Part of a small language model's weights: MLP 1536 GELU.
MLP neurons of a small language model. Each row is named by its layer, matrix (up: input weights) and neuron, and shows model dimensions 80-335. Each number is 500 + 25 x the weight over its row's rms, rounded and kept within 0 to 999. Numbers have three digits each.
After each neuron's rows, "fires on" lists the tokens most often at its 100 highest values on Wikipedia text that the model never trained on. A number after a token or word is its count.

L5.up149:495459497466512486492519498522520508496464525465482479526481520536502488506523472489477484492503568549516490474515521507525510518468504488495541502488469531504488488563533444477476470559496466464490437557530461500500524502501502504496484509512470519503513530509484507532467469503445497504537513489507549491532488501524535514522489490511532473472503481490510474470480492494504492526491521475468497473524503477492508482546456535481475474528491495483504468471484484477479513540485516479447491514525493481476465469491538518534497503502502530498473457504534490507529476524497460481501492481490480520509512518451538501512469504433531470456514530498488536534493485524511525494510513490457503530484474546479459498500524538492557504537520503519473519482513502521496540550514489
fires on: "." 14, "at" 11, "ill" 9, " =" 8, "{" 8, " |" 7

L7.up500:568531495488497470469516485514488479518477574491513506469517466526519453535496523514494505544516553508506514453491479531485528498476494491463528493493486477480485508541491494556513483501469483455504554511514501496495460473501477517474468546482483486513536526501522507565494475499520475479479524471501493501481500501513515462486495503541508456459525483495488532475529502483501488477473510471508480480489504488540487535458497461485466491515504522504485515462461523506519451514522549499486486534480484503494500528497509487552477515552548473543432461502464515485471512481465521501486450520520532465521493502548473532505496500510506507496487521523498505480488468448536477517522510490460513490469490488484509452533516509473517479489448468489540505497489533501479545520508491
fires on: "us" 14, "y" 11, ":" 11, "a" 5, "j" 5, "-y" 4

L7.up109:518524485493525491466466521493533475509467463558531482495463491505534512508467529484521508464479496504495485501565518450531503518470488545506527477506459481458486497534531448476495506449508502517512467517484470512493522453502509511540508522486507470522489500527484489535471501471456502542480578502497502469536518516510504493466498505516537501498517507517498527509517500518535494491523533452464515480531522568487548491486479499524507488517472480478509459471513504506495482535518517521490482530473493526515520499497493518499495454476497517498514522525493451480484529504504474466483519481505499459490502486503474501481515499516507514530485481521505491457505498490518483486532521497494529452493481475469515479443499481479467496533475502466500490501528519499428479512482540
fires on: " St" 22, " G" 14, "M" 7, "al" 6, "G" 5, " Gr" 4

L2.up451:477482516500525520483453541458517493494519505508486527485507520459489536545481483496462457491495497528525481492560472486469487542516483485422533575520490510492503457500477519557517523518514497527521530474514485553446536482506497485495499483452470490464506505488456483531504500486459439465520523497483496487550484489499519512503490495472479516442526533504484482553499525496522516487506502498510521518489502513486497527501463516471485473466509500498509461524468505505549509501460514487482489500498475512460515496494505533490488490500537502497525521487480512482523524524502511486491487512490506517444490484484520483494486484489475487517474472529512503458542518495501433516519505520537529489513502485490501535545530495454525491482497489520490561517502506501482478495508506
fires on: " co" 21, "op" 17, "ess" 7, " commun" 6, "os" 4, "an" 4

L7.up205:504471502499503497528521501527495538483502517474497483525470458524497488497506536528527474508453525472514470490512515489500518497492501492498478493479517484498546533505465472506523491526509476534511526551513506532536485494490481493473475526463461504504495500540530447543471510462485496531546519474505506485465526481498552474493544514518515486509492518544521512499499488494463514512519480507451485520515499510553513536509491534503466465538433539469492442481488466513510505497475486460498506512519519501526556460532489472509463482540480519507470475500538536515471489555518513501505481533476492511445494479493471491505472524480531459512430512459512482487465462470546484525507508465528497500490530513482503534503534517524495509514516515547496499520477510490482481523468480
fires on: " \"" 20, "\\" 15, " " 15, " \\" 10, "–" 7, "math" 7

L2.up289:452528519486491523553506537484485497484485505508513531516496505461495503522493509510444498526505510492495535481505492485506492494489520517434530494524536495484471493498486527521539472496515478511532500512523477481533460540521444482476452531467480506457501516465492518518525533526512511472527513482485514494492491502504472546510499535502448525462530493518479489502508467526481534484509530529516480520525518499481452560544491513486483479561509486476523479467511479483446480530470506494517499503469475474463499495477501493453448497507485443489478490489510504500510488520489528504492474476512481523497482490506475486509506497524446498546489524462479518474496511515520494496526492510504472482455538508492564480494498541497541500539527495520498539503473493515473504533519514
fires on: ":" 21, "or" 16, "ig" 12, "ic" 11, "ran" 7, "ric" 7

L2.up227:498492464499447526549450519475458468519534506514518493523500554519517466517493474525523461479563541479517475465492507446487457498492504468461507514491492517497484478541492544501516509506511474491484519544545526501528542521503480507493453499456514505517500513455498510493505500482503445486508522497553529480464555497500502522506519483485500440440491532504493472488502521474510580464512484513520507515476517520517500476508502500532452486509481485454465478490504488493488522529489511528510529481475530484486475513486531523449541490483508460520505510508485512511499515486517517473481488495520509474469512493520465534528524517522445515520516473489541517542520455502469477488514506539520526548517506489519503465489519512515489442545515449491470497485497538489484545501487505
fires on: " of" 43, ":" 11, " that" 7, "ign" 4, "anded" 4, "\n" 4

L5.up162:510485505507495492495424509466517487527489483476514470519494513540531486501483500501507485513546534478464505480497502467513500542457514530458498529533533493523521474574531540475491478527549485482483501483489492514454482481489490507548522482478513529520503525479476491505518489440483521522506513515484507510477478514507494487522501504509531506458523489524494504513513544504486491511515525519518457498481512512512519539494484487518520494514510521466511497504485466538454495510487522526505493512494468454473476497451528520502479519445478516502519491485519468491466488466539511497511499490514528504459510481495499505502490504528476480514466484562452485470500491422518483508481540527482526478525488486497510517502500503457468484515496529521441513474606521512498504469465522
fires on: "." 42, " m" 12, ":" 8, " said" 7, "W" 5, "ld" 4

L5.up853:476479493513475466519490456520472467515478501515503523541509489555508520517538548509519470497533500499516512486531553475519490515513526517488510544469475462466473506531496562519506491478487471536498513500488487529472501461505480501515517494514521486495502511536524486546512499462527502510483521500490489518544454509517552487510481527509494488513461521515511533479493487442447499542515532511524497524526509503491464458472467467530502470547491489452509505495519487434473504506464527514454500495469515478491507469474494479469480514511499510475494469492486482513504462508521514493486497530536509465548489488520466502480498482499523535477504497484472499474483490484519530501519528542528509507478517480489543436497526496518478421512440475495483545427499545536438501457480495
fires on: ":" 20, "\n" 12, "°N" 8, " of" 8, " /" 8

L5.up462:472513525482503497494462495541513456467520508491545499503465504471531458518520504490513544503525510512490441481502453451535534504493539526513502532450518492522511452532511519496496553500509492522508494527497515517488489550520498534491479520492520509470488536518542477515456498503524475483512492487461547453516508477535495490467532533486501519505503477523506452527548496507506497494458490488453532461543494515549526515433471541477502443524503478485446515540494516522512514502515515480453483523527496466497498458497513507482454519474548514502537478464488474470481465529498466523516522516529490474530518498513463468502459457491503474511507530523493479547494496492516511506492517522483540508446495509476476504482496485489510528506489466495512532494544503531503474466489510
fires on: "," 20, " " 16, "." 12, " (" 8, "us" 7, " &" 7

L2.up138:492493522480474521534478521489502479494497461509530478521533517486517511530463524481496466532524575492538480483500505478468511517476516489516513542512474509498512505473515516503511530530489460476543497487568497486541514504532496476510495504474523532496501482495455539496449445496513451495464498479546515498553490516504463531467523482491518553486482498534439501486510513467516559504493508511497492497480509487512470513495498518521489440512508498488468492549478494520478505541492518500518511481536492477561495495493519517470536484494478485508467522480490522468519546527487520470476492523525500498523457570502510506461484446461537471498508515463517496503483508493516441503488497549471496555503502522526493506497483469500498506441513464509496515475505538474487516489489520
fires on: "un" 24, " laun" 12, " techn" 10, "im" 7, " activ" 7, "|---|---|---|---|\n" 4

L5.up1456:481523544505457503512473508474537519445524531557505532497486540499494461521515531491535501504534464518471457487532527484498501499488526490535526511491505501486465471545509488474509569490507488537514507515493499505499496527517506480505499455496504482503472496500500466511492479513490477480520461524498511496471531497496527481505525516449510528484499495503526503557539533482512492494496477508479473518501516513486511500511480498497479470477471524441470499503537473462470515558514497495472520508529523471440497498494549526479467496461540479502522497476507531507485507475494527491493496503523487514495477510514488457478539488508491542511449543539491518568470516461485543536508481469485502539518490494471472485487515499488517503479531514511490466503505525523460558501498498
fires on: "uz" 22, " ent" 12, "c" 8, "C" 5, "iz" 4, " reve" 4

L7.up429:497536502507496530444495500525486537488486505526528495538509485460541522525532534562529459484512530548455489485475508463513492526489504519499537535488475483508480539533506491484457506511496472493481508476470509526496536466482478493547512482490491473462458511515486501486515488530492464480521467485491510534507476482500501483534510545513509480528514474501511555484499480478516472456512518502486490484542519537511483562469504493503540472472465470501493497526503468484461455504494539465515514478480473474445518466534491519515447421502526448463531508465489531511491511504492519489458484495546496505518492464496482483498464485510451525517465511488509490515520497517492511522494503478495474513502472501500524473484540526488488539524471454543496507483499551521481523510523501
fires on: " " 28, " A" 9, "u" 8, " a" 6, " per" 6, " U" 5

L5.up1486:475504477510475494492468524518511471497496463476489501506515520507506488514477491514478453522529538461465510476533543503478527501476519485482547517506498510491448501523522523523531518523492502494482499492475498518481492492493459511477485491478500531535507491475480504469468484484506505482521488470530496522525512520508525497537504492475447484502516538462500492487465465478494516497504454508523488505527461476485487471491460490460485477516511505503524468563486514523487462540447522479527490497506479516442453549484541492485516524521502496458476490471499455514542507526521468503491470484485488520538484500534489508493502520488486523546575517517491472487511494484487537488512496458514445531534503470468554456524502522507522487486504494497499458499479508520472509567533499
fires on: "," 25, " his" 8, " of" 8, " appear" 7, ".\n\n" 6, " and" 5

L5.up1391:539566503479480497490495487518501501499528500522526489505503457490530472512493464503516527523505459504506509468562548435519470519453482526480532455484481446535498502533473496473486531506562510524525472466446446499478462479540542476542487495492522525479486479500500518484522484502490533431540514513500497524486528526504542518473526525463477516500513467508488494526522498500505487462499524503502496496504514530551463504524512493508498481542518498497498481493482507511453507489472535505530490491483472507464493536490525487456477483477477488512528526493544496474510499483534455495510462498521496473481499521494477549477491503582487496474477495482502493545470484497500508458500537471477522460475475487470504474503515527483525516485537472502498498450492475545480508498509547
fires on: " is" 15, " was" 12, " st" 11, " while" 7, " are" 4, " |\n" 4

L2.up594:499507519496508496452502481502499453501487512489530508514488528489519504508520537478473426505486547519498464489539499478467497546447522512501542488496536502475453490515488497485554535469529485516485461556512529490500465495498471507477495562490523496518487490472461482510478490528481512532469537473509526500471509521478484474447536536473497502504526504516513507508465485510515489499518483542518548467487474513490495513503475510488494494472474509472512473501478450532482466554476535498481500509479476504512496510474520523467493480464458500477469485498519462489446513524531462474524498510474527514490490494550498494438499518529522504548514545529476503502486479453520497460542528528499498491533487504490521503516531514469518479448459477476500550494544491492504480527487545
fires on: "\n\n" 22, " State" 15, " by" 7, ":" 7

L2.up615:502500504500484499468489502522498453495511514459501503521519524505511519506495505556520500488521505498493502474507475472474508472460524542510497545447527544551491459560515507496519533488507504504506537493494508505539495523484475516481512528469490567442498537528479521522481488507494495502528523478475506490520535504467523454508564533503546506472505455563486503449500532448523565503462470473562538474527547487495506494513481500495496471530505473454499503525504488567510527479531512539481455523470521481539484533500532489506482507452515519510473477469472496494462489492515484489496477522511489538489484496525473473485493525482449454499508501492529495528458482471514535508505522495520512507487490486500491468511487510451520471538496467537488542476479538487447521499519496
fires on: ":" 23, " married" 11, "ent" 10, " born" 10, " gradu" 7, " young" 6

L2.up267:502513486485503551510509468527490525504459479501502495522496513491511501532515494513470517486493533498505478465498476498505509520460498524480532476462476532482522476521519500497496486478496509470506518538523509517495476456520419504521502502476502479480486551463515495528473507520412477477529488479489508464527496473459563476471522491488516516515519472517475521521493482507552513474559488508496514447515503499476496509520468481545515489483463478476487512502512476507470488511457483491494467529475475489489509490485511534500523473466467507467447477500528447497515490502516497486479421473545493536460537475518498539517524486505505502500523545532458504488517477490542529519514495475488500494468485456490462469526508528498572499523531483511465518486504511521519528510537545
fires on: "p" 40, "at" 10, "y" 9, "k" 9, "om" 7, " that" 4

L2.up1129:512484486497479495527480510485482518507520514509501451500502493502554520500475497492505468505539496482535466452502506468500481528498538528472512531482516513510490439524486551503533485479518483523479501522534520512487507492510488502494458527514473528487493530492506513515455508482487505489496499497490506486536544543505471547481501540518484463497562480513477449506492498499473527469515554522555494533463528537490514494505477512478504491479476507501502464486488496524481520516521514477463500480485507479447513509475531480484493505484491448508507513477513490474500531514492513445546508493515526444506473515512473483437449475493496544516498501467512515491500521480488508487533492547530496512485515538491561502493480524481518449512489468526520523500444547565531512507470542
fires on: ":" 55, "." 13, " of" 11, "or" 4

L2.up1387:509517461481502517467522546481481486507530515531496499504493527520532546523488526506505479466516515480524477498483487501477500517487471530439525544516476516483511483490469543488497476473499499562488509512481505521506544519512443505477438483486453511498465522499514536500486506493485499525513515509492495462501538483491495458506518492518452514516535528502485463505517457470526475487526501489505489481509490524469480495481482506510484479483503481473441444444480489502465528460479437506480492497478472550497543496475549510520486508493558412490491511489492496495476489544511512509498466552504523539493484485502471471513487497518544535500507494493467517507488516476512487506503506490547464529520513541507520523497505497534504514494537496554490521489486510480520510505495538
fires on: " of" 15, "k" 10, " as" 7, " Old" 6, "if" 6, "ok" 6

L5.up309:498492480516478532524490470521485487537522478518507477478506451542537491521481504525479463524526512524508493489468511512478482529462454511431525499536494485519498472454499511510524465510526473527480530514535507422503491481501462509452461523461473535502490546516495492503521463474546465437509542489527536475500530500505503508472509536498492485496505459520518533440483474487475506500497483486497510472518481530516461495480513500516467493544498501502446494452499507510478485472531502535544460496445488501514519500497524502498495507504495480505486499481501515529534460520483516497525517578488501470502495498504509469482526472496519464488541537495505472481487483493571478527484552485472481532531469530482554510498497495489490451468483497496480509493488499532504481501471524
fires on: "ir" 15, "om" 11, "oll" 8, "ound" 8, "ham" 7, "am" 5

L7.up99:504507483479480492529499517524514516527453485492475476469464495524507491513491481475523506471524530497493501485490521496480502514457537515491521483524446486507469483487504447548483529508554459476484478515491496458487512491520493519498498512511499522528465513504476440485551491475488476536453532521481495516490507502508510484499500464516526538555521554524480464489482505483496473508510481494524509501500556500537493505515491509486516488473466473476499415574480494515478525514511510541537464518509561523490517476465502511471477527485517468453480514474518484495519496527483500478484501473509503493444517466456461507492526470532479477498466465501470499514498484487545503536495529506489497524480484524502521495509462557535482525494510507461499473468462517508486483553541466
fires on: " G" 27, " part" 16, "ed" 7, "t" 5, "ar" 4, " D" 4

L2.up1120:526540482502485520462471486538469436559448477483526519513571506519484520512468531521507473517516524519485491491547476475510504487487498537515493545517517525493494523520492471490515488484522518543497528491502481499516523523527514508507526475500448526513447484505495522503487490517501468479440502490511499507515540515548529492487491514471486512533481518512512499501491529475505512540437488482523475543497480545477489497485490500495505480549451462484494518477477470477471564487508451547479492510489464480486546494491476493489557489519510571521518489505489520482462514502566482498484475491498509572500493518531524472486485521489523463500488507466477466547501515473499468482501531511481472495519499564513509516502484494539498485520449450517481482497508532534433525480507486
fires on: "," 28, " of" 22, " in" 12, " Arena" 8, "ospital" 6

L2.up816:489502509477494501464507557473477508476495504454507499518491478551528507502500521504485511488495516450520503470484524444467468521462474530507529541508512477476501503494505515530533518503476500463479513544523529449509491513536514519519477505509510526497470474494478544502498490481515470509507545488519498477530509540473474517460502504538501482491540483532495505465493502478511515513529561553528497499478486509502471502475484493518474481527483542510496464517502500544459538506481509517504486505498520493525500554480512501464518461466512477457504515432523490494448520574469477514505465540527540502501504498518470463506456479506527468525518485503498478410501503467506482499481523519503535506533486508519522465514475509501541477480502477502485532505520504505546504531491509
fires on: "O" 25, ":" 13, " by" 10, " |" 9, " to" 7, " as" 5

L7.up1392:514500503529515450488514519522523505497476499522517531520516498470510503532517489486523448490498488513485478458514533482514502504482473491466529515495484521492532522464530497487498532519472490542532520502492503497501553520510510503485489472553467514462505469563455545492473477540501503486567497509457471491467477510543514523482520558496503507543504537560515503463454516497492461527459492541503500503477509542489490467498468489513517451535514511519538520515477442483438449499521495482480504506473490504476555479483521508481521464519483504459512519501482515502516514535489517485444515496486493510513522520484467531525493481516520487459562463502521484484441477518466474465458512499471490511502489528436508486495560537521471499505495543527470494517489527495478522474525516
fires on: " " 24, " |\n" 22, " de" 5, "u" 4

L2.up76:519506509522463519497444495523484471451529481502510477505509508511514518531518533512530465512526522481522498479530532433508485501443503510489490508475538504496505494501496550520485543483491486511522499479501517521499539493488482501515475541445453480504492559494497526494477483440474483533500507486534559490521510519527501476467518548460502541463514465500492463473521487482503533485475487500492522492480523504505510493450447507509461456512490484521464468490469504532510528485500503500470479572475503492511524526488535480487478514461542498519530535505573495491500529520478519521470509493519490547481509500538494454451504498499507477487525483483469479449496485472503503455510516506518504511532499494485495481491504520506529453513457479470466484517534494540485531525473542
fires on: " married" 11, " joined" 9, " signed" 8, "ated" 8, " gradu" 7, " club" 7

L7.up145:450509532451501525442520492455518493475497453534504451539470518472539445525451501480512515462512510469493529498480489515467523532478478511485498540548476496493468563476436514504514509523534533473460488446526504504514560507507500521503471519509496514535471498539505518509483481501486494502473491480490491510508537530494474471499528511507477479474502503484526494514493523488464496519527517427483545524523487519466504500515508512476500467506513490474487503478509475512464509522483480517490484554516469506493532475476463480480482471481516484494460483480509558506523512485464518520529518566511474494476517482524511497452501518558509510472542483497468487526507512514521493446517543512492509505535467521454520477482492540563514486516488516530467565497503560500488497495546533
fires on: " " 52, "199" 12, "200" 6

L7.up420:485470515472516515458515471488512491488492482500533502552459576507472461515489524506496480531486524517471465468494486546546516526498498546467542518552487496483515493453464462499561524501509536544520553498502490501470444491517479544535534549485508456474488483558528485506503516472528465499488543484503489479478523510491509484507487525475512456470484485531554500480465536489512482497480492464486473497518507505531517507510493490471458482514506507493456474555533473493497532517528518527506475509502473488505501495518473516498480488499455494474504498483499490488508479501479478505505485549524480465510451508518468464487491512502483522497459486479488461496482508514505521499514501504490498460475454510531506520542489527453486505511494483517523508436500542508499492490493492
fires on: " H" 41, " L" 20, " S" 5, " and" 4

L5.up1142:471511492513448497497493482486506476452492464555532483512521468467550436549484532514503486442565457488535516489496488468519485484497543556484458454505528525475472512496508485460500551470502507528525509534485485522527512492483512478482482462491483466510508507500481514526515528530503525526515533479490526503475469503509501490486491497473487518484539494520499489496509517504516494528505502514479494517554546531495470493511526525489503483525489496488506504480479465538500496525535460497470447491529489527511500513468552509463538478497512445524483492431535509500506501463532521478487514475505503508482490511490536485478487463530541492493538528519489489509495530513558514512498537466502489513573507498487496473505509524458522493482526504517490489452499503464507489464495562
fires on: "uz" 22, " S" 21, " ag" 9, "iz" 4

L5.up1007:474552480522501495557465513515513518461512531479472456516526556499526490516504487473494464482538481506462499463490543494510515544486525488516497486497514532548451480493521569484530472517506508449457484451512480539494506510524465514479464529485499519538524501520527483469535513478481483507510518509514461510537524497529525509504520474466479497478526502482525489490520514487494469493495517506489472506528476490510517513480500502476491461528505502488512506491483489498516524477508518505485465510494487523500478529480513487525518512470459484488547455520537486476534480512484460528503510487523487559495530517544519504512540509514482489536480523519503461512488533505527475520536533535506452529468463541489522478512499534491496471513463488476496481494465489532495558534461492
fires on: "." 20, " Title" 9, "uss" 8, " list" 7, "==\n" 4, " %" 4

L5.up1458:491547510513488493499478447479481503494474476528520522522477508471536472508495511462508540492515494489460478489515466498476512516538522488486504469486489469503491499528508473532464506502485487483511521511514478483446541470539546547502493498485501525572490523499510499521452462477532481504533537487473529465511512496531544482479495545543487490512538475518476475544532485491543523543475496512534504500534534468533479548481447524472518473542481533506453511519526519471501499522474521489477449511541501465475464500467500495471491458506532495495547489505512478479527474525509531517493506505484493502528544520487538485506472502476540515531494495550498541530518509492509534496526536552494507519517499460446549516491470512459502480506438497520490533522498517551509440499506504
fires on: " (" 54, " |" 12, " =\n\n" 8

L5.up914:509523479508494531526510475480515432518501501520470449491477498488514475504490510500501459492562478498540487486538492487471528502482553529489508539521521477478491517490506515519495543473529500549557487487473491522481494487537484495503505514500479480541500509476557533554497487503492454500509552498537522482430487485522502465517539516503438502499545473520480518493485463453488474479508482547532505496466543477536486485463520485487488478550516546489541475469531445486484471497511489517520516505504519523482492478471516518529489498443497518483485518452505473461466526503524488529495495511506550498483501506549475511505525507497447453529510517558507489497497476471496482478515494502502460477504449507500478489474471495480488525495522505500489520506536510527507574502516514
fires on: "d" 18, " and" 17, "t" 9, "n" 6, "N" 6, " was" 6

L5.up1254:515530522481514470500493450515493437473514499502494507502512511509524488511494538453513503495551525504498472469514476441478516495486478485500503519528490454505474477488533518463509559534506449471480532475468498500490463522530482512538509511492485517536464466479519511521512473529496499487515504495476501508487514495522524527483477509506503529464564533509502532487512512490577488494478464492505484485541515530540510460436486507527484482499469519498474490542501504535512519501452570504502543568492501510531415512454509492493457491479478457526484501527543478502490469480527484506524511508553485476496505470457480537474457459519483487514465503522484512543511486445501504483525528510503493487516479539538478463499495523472533523512507514501486472470547524470484476470470497
fires on: " is" 30, "," 16, " was" 13, " one" 7, " a" 7

L2.up514:470551516488522498476494520532488476483491525465498492495521588504540523512524552498445485494515523438521472492521557488492544526499492494487532535510521484505499476540536513477525534473528508501486522493514454490500464498522451517518496483496491475502477534515557513505496483496518477492471487506517479522481491519509447441524503490491466483518468510487500494442472516512493500465504526500479459477457513487532486517448477506510482456539465533496507514529493448491528483490422496525452510541511512518461507476500486485509515489477490509495482529505486513493473469528505464515504477521532531524520535470536494471502490505520524499475489554533509533483516533434498489484541517487506485508476503538476501510510532497490515507493488492478478554513546546514475506499463511
fires on: "or" 20, "in" 16, " I" 9, "ad" 9, "ol" 9, "ö" 7

L2.up1217:536528525515497517492496497496492476546524478494527524511483518494504488507495498504512470506538509468495476476510543479491494492514529493479547506503511449520475503479502480537498538514490499516517506510517506533508548494512458506493459515510523488508480497445474544493501489463517474483475499528452512497462511538532533485495514554464470510477529478547503521495517523477502485556514489549531461503467480507474467504468477495457479509501501514472509506506468493432507502542491500559496487494493471483474457515467484526514484490529559516481536479527579483501476491533527470530513465500481525496492506522535473512517491548504469558492546493473500463534512516499479494468512522499554463461516481494485522472508438517507484482419469476489513506539462522497462510494507504
fires on: "," 60, " and" 5

L5.up795:524470481475481521546447521494516523465488507522501520537538520524492521501497536526545516521502523523520448471528480498511452523446491484466522545474489506460491508514468467513528516496466459466468476545539488516544508440468509493497497522494501517513522484499518488540518485460487479498519509500498511439502487532531506549506505522523446497488514504495519454500530493460522496535497508507461555517565506505508494507513501515492495480512484483513486492504497512512507482549501478461459501500497498522457538485495538534521528480483474511456479480481497494482504511495490520455504534494501514539546474483503516508464498493472516504489493447513497518482484559532476440516557520520482492513545471540494476472506517533484563508510454482526473539530504503488494509466513497
fires on: " all" 33, "S" 14, "s" 11, "us" 9, " r" 6

L7.up1324:498541461470490528500499540499523477469504493542512472509472524534516550520524528494460481482497486478484499488503502456519508466451461533461535521541458541517523462469490497476542509475535473513538479517503498526493477501487510499520484480495506555465505540504522457510516469493478468482473528447530494514478497521477515461519509450475497478502517488521471447447485497488505461504484506515464475508486493511489527507432525495495545456481472472458473466556502462518527468504494546527478501478522523462514530514492520534532475503482489528479443474506527487463550514501506522502487500514516489476485522477533518529525500506525524520527482496553496499498502506461485454507536508514490513525464497502501493515480471503524452477520477533525480465482509570505492524503502497
fires on: " G" 54, " I" 15

L7.up706:546501516501475485490453464493521519496473494511494513534491474501485449513552499486518480531518502531508493499474483544457486559507525521451528484534505482504516480486490501494526525509526489483517512480540515471514483454485494546519510510504481509514529518528481486502476450481532500465494481508540530484497482501530503489489492481478502484488547473474458485511481516488437547514505509557474506488512496510514492523488496525521500446465462507533493473522517505505482514549437552540470510519517463502446503472499511460477448482493518499482488445523495431494453477493476468471488488515506555510486491496476473515505466479535504512481488461476460478514462492480511506517514527491512532484497481558491483547544518507479537519474456496454509529451496496505459515490452492
fires on: " L" 13, " M" 11, " pre" 9, " al" 7, "i" 5, "re" 5

L2.up410:544478507484481512532473518557526537471495509476511524513549523443528528535537524496498519506543496494494453472519546504505513539496533476511483514516527492515490496540445557489535483508553478515493495501528492506513487522479494495485487493500508471492484516518536531534491500515472464534491513484509494440473532513494515479463539562508506466481485480494520501455507522437494560495484512519480511491510516507516514502495457473516495461538486497471474489473527484479482500544486530525442452487476476470477492483501542501461476484482535475503460460498508485471451486520468489486500472516501497524490513492517460516501517496522548517546475500465492480493491477475510480511544518526496470520478486534479536484511482543466507483484507466527493493433489509546463514508512519
fires on: "/s" 20, ":" 15, " km" 8, " mi" 7, "q" 6, " /" 6

L5.up195:500507463494463549495533516517520516522515501509501511504505481520529438529511504481488512504484525501498490481525459529502500549489472502463527505448471495469485500517484493504541512518467505469483535481487533509506510489514532461517506517482473474495490483502493499537485470555507513498488444472486545492489484507498457484500516469526499469482500505533513538534562519479457497484493494446523474542496507488529502498497466457508473473531488466514472490507501507504535486514451466502506502523490528463489502451513521525490501500512476478489453473496481509487515454508497488507533510525498487570501491463504519556545495493484476520484497506476476496485481494500532520504505493484527502427500488526499503502583506523507527516515523489505532466438480513513457506540517490
fires on: "o" 19, "us" 13, "st" 8, "c" 6, "a" 6, "l" 5

L5.up1499:485499544468513536485508518502478487501469478483539497503520506475493469520506524483485504511499459504538489492506522483493474510496494482508529530461508511494504449539513502491499518471513478564532521517470486459510496486500491500516448491427497499513524497473513526515478496490521496504498505489493505454509535470490492458512523499501500506518513491518490494545527448498528533539513529445505471495515514507470512521483466543497484470527475507501488478510513480525476525558483458498485490532485520494457481480500491466497473475495496494517507546480488473466477522531502507496460494482501510511505547475491446484481516490497459464523515512500526532484532488476485505485521505522485481536487545482526527496479514496472475480551525529520509528540479518526512512556484477
fires on: " " 26, "ad" 14, " |" 11, "r" 5, "ag" 4, "ig" 4

L7.up1409:523487476469458497490490489451516499543437522518487506508457466531514483510478504542578512517516456516522489491520488485522479542509469489479568472551496447454504470505468518542536513481476469518498480472506461517493517475490508528494468504487468480517515481494481469533472502505467480481536526495487536488492492470519476474475481509513472538489511507503519510517518524490506524524497467537538475519481519524477508564478461534509466485482537525505471523500471517493519473547487461531500539501496490505477513475524496461458466476471492462503492491515516494503484538455502494496532510520489523493533484508504518488478510457521483544486498527524470526490478523489510511506532559476534487506500515472519484502540516536490501438506517482511501469471468518535511526475471526
fires on: " s" 23, " M" 21, " S" 14, "a" 6, " L" 6, "==" 5

L2.up564:532490490482482526495473493475511445457486498499510494517543489508507507518508501466471451524518467475518466475517496490491505571507462532458511500504450511515514530532486534558524495483488483495522490446507516478484468469535526507558508535504532530503535491494488536522462492505453471479509566509494499507522513467542507482474532513475504540498588505532535511497501516454526521528516502525504481481496526517493511482478453501516494491497493528481491475506511505534459556556481470489534517517518481494512506465471468549471492484479493508493508529526495474504433485479544505499516460505486537471482471516484481527488501499538477482509523498512535476504451481506496473507524486510491539532523508526505493500516502503457486471467534492517475507510519551506487526475523500
fires on: "N" 27, "M" 21, " n" 17, "-m" 5, "n" 5, "ron" 5

L2.up113:512533502500492518451482484446537566502501497544473508518488521478487498488474507503523499547562501470489472459507532491481452508481509510499512511467495536469513513549544467457496542505536486483503461528513533470522511499501515481538526558471513510557489478483487514505473515493494504483451524493531538442471507533495470458464468543458529445472496513532519516486475515525514504483510483557533491502483521512483507542497465472461502504504476504465485487495509480480488541495496478522490499501493496459561485504472494519497528484464493486505519510513501483519479512479526509484510512510531480495474551517529507474534525520526456513523510470546522493487502477502492456472507493484548478467514530468506540468502505505467521510513496469471470561508532529553474524487498516
fires on: "." 34, "1" 12, "0" 7, ".." 4, "2" 4, ":" 4

L5.up1465:492518520515504504489491484482499498490508484486478495491533493495486524515499503522462443503528484530459525493491485483509556484479476522476503541473512485464523472530519506505510528484539539525512472509475471481512495505514428556473485490439496532477528491501467541476491531504498461478521520485485499496511502507503506456509502523489515513489539526496489493525454533511496530489528484440507470461516476551487500500464522469494488478524472500487471474509516467506525544474497507536492460554506496539507474517470502509494449518533482558497454518471507457516559485563506483527454460490456517557478511438478481518503488491524483516504502481503492503520473502466513551496528510456542523511478510514481500521488494496508495483510508485524496491466524530519473472543534506
fires on: "-" 17, "==\n\n" 11, " born" 9, " in" 9, " of" 6

L5.up1099:489563522516470514491503526537506505460489481500524511533474492510535457505523513468523553518541507484480458462496487482491541495501547507533511556457488489508477482536559445490509498509479477493476564543490467483472515512500506522518475494455476509485503535525513479537493496507509530477503508488488482496493516523488516491508483548492522447483495488531489489500532516478533472517499525515473488500506505496512501522490461515496523465527495494508475502524530507485491493492533489502531435546516442478473510457502507500508466477488494535515540472504510485472508514491496516509503518514531493463487483462533498460495482483503527482477503486535488482492513521495506510509524530522511521474485471527473515511472480468443478513530493463509487514517519546524500481468501500
fires on: "," 25, " |" 13, "\n" 12, " (" 8, " of" 6

L5.up192:503530507493497517517482489502538518483499517501535512501527500531514484518468515480512504522486531474477486480511513479482462521461487501491502516485523457568518497506525507494477503465526488521483486513472499569527538499440492524488528482460500492522468503533501490494503488501499461499487471506502509524526549549516509455487481506494514516511495525506479507535468521519509497548494499495491506505502477539502522504458523516506478493502480520495469487509463490518479535454501482553480499525483488491486493458486494485520482517512524516476533523516550497499485514537465455515492474497503494549466554447507494486495480511490439513467500513516443509494485519486551473475525518498520541506513505563523478504546494471466512481530431490501503484498520505529477483512480498
fires on: " on" 37, "ur" 7, " of" 7, " in" 5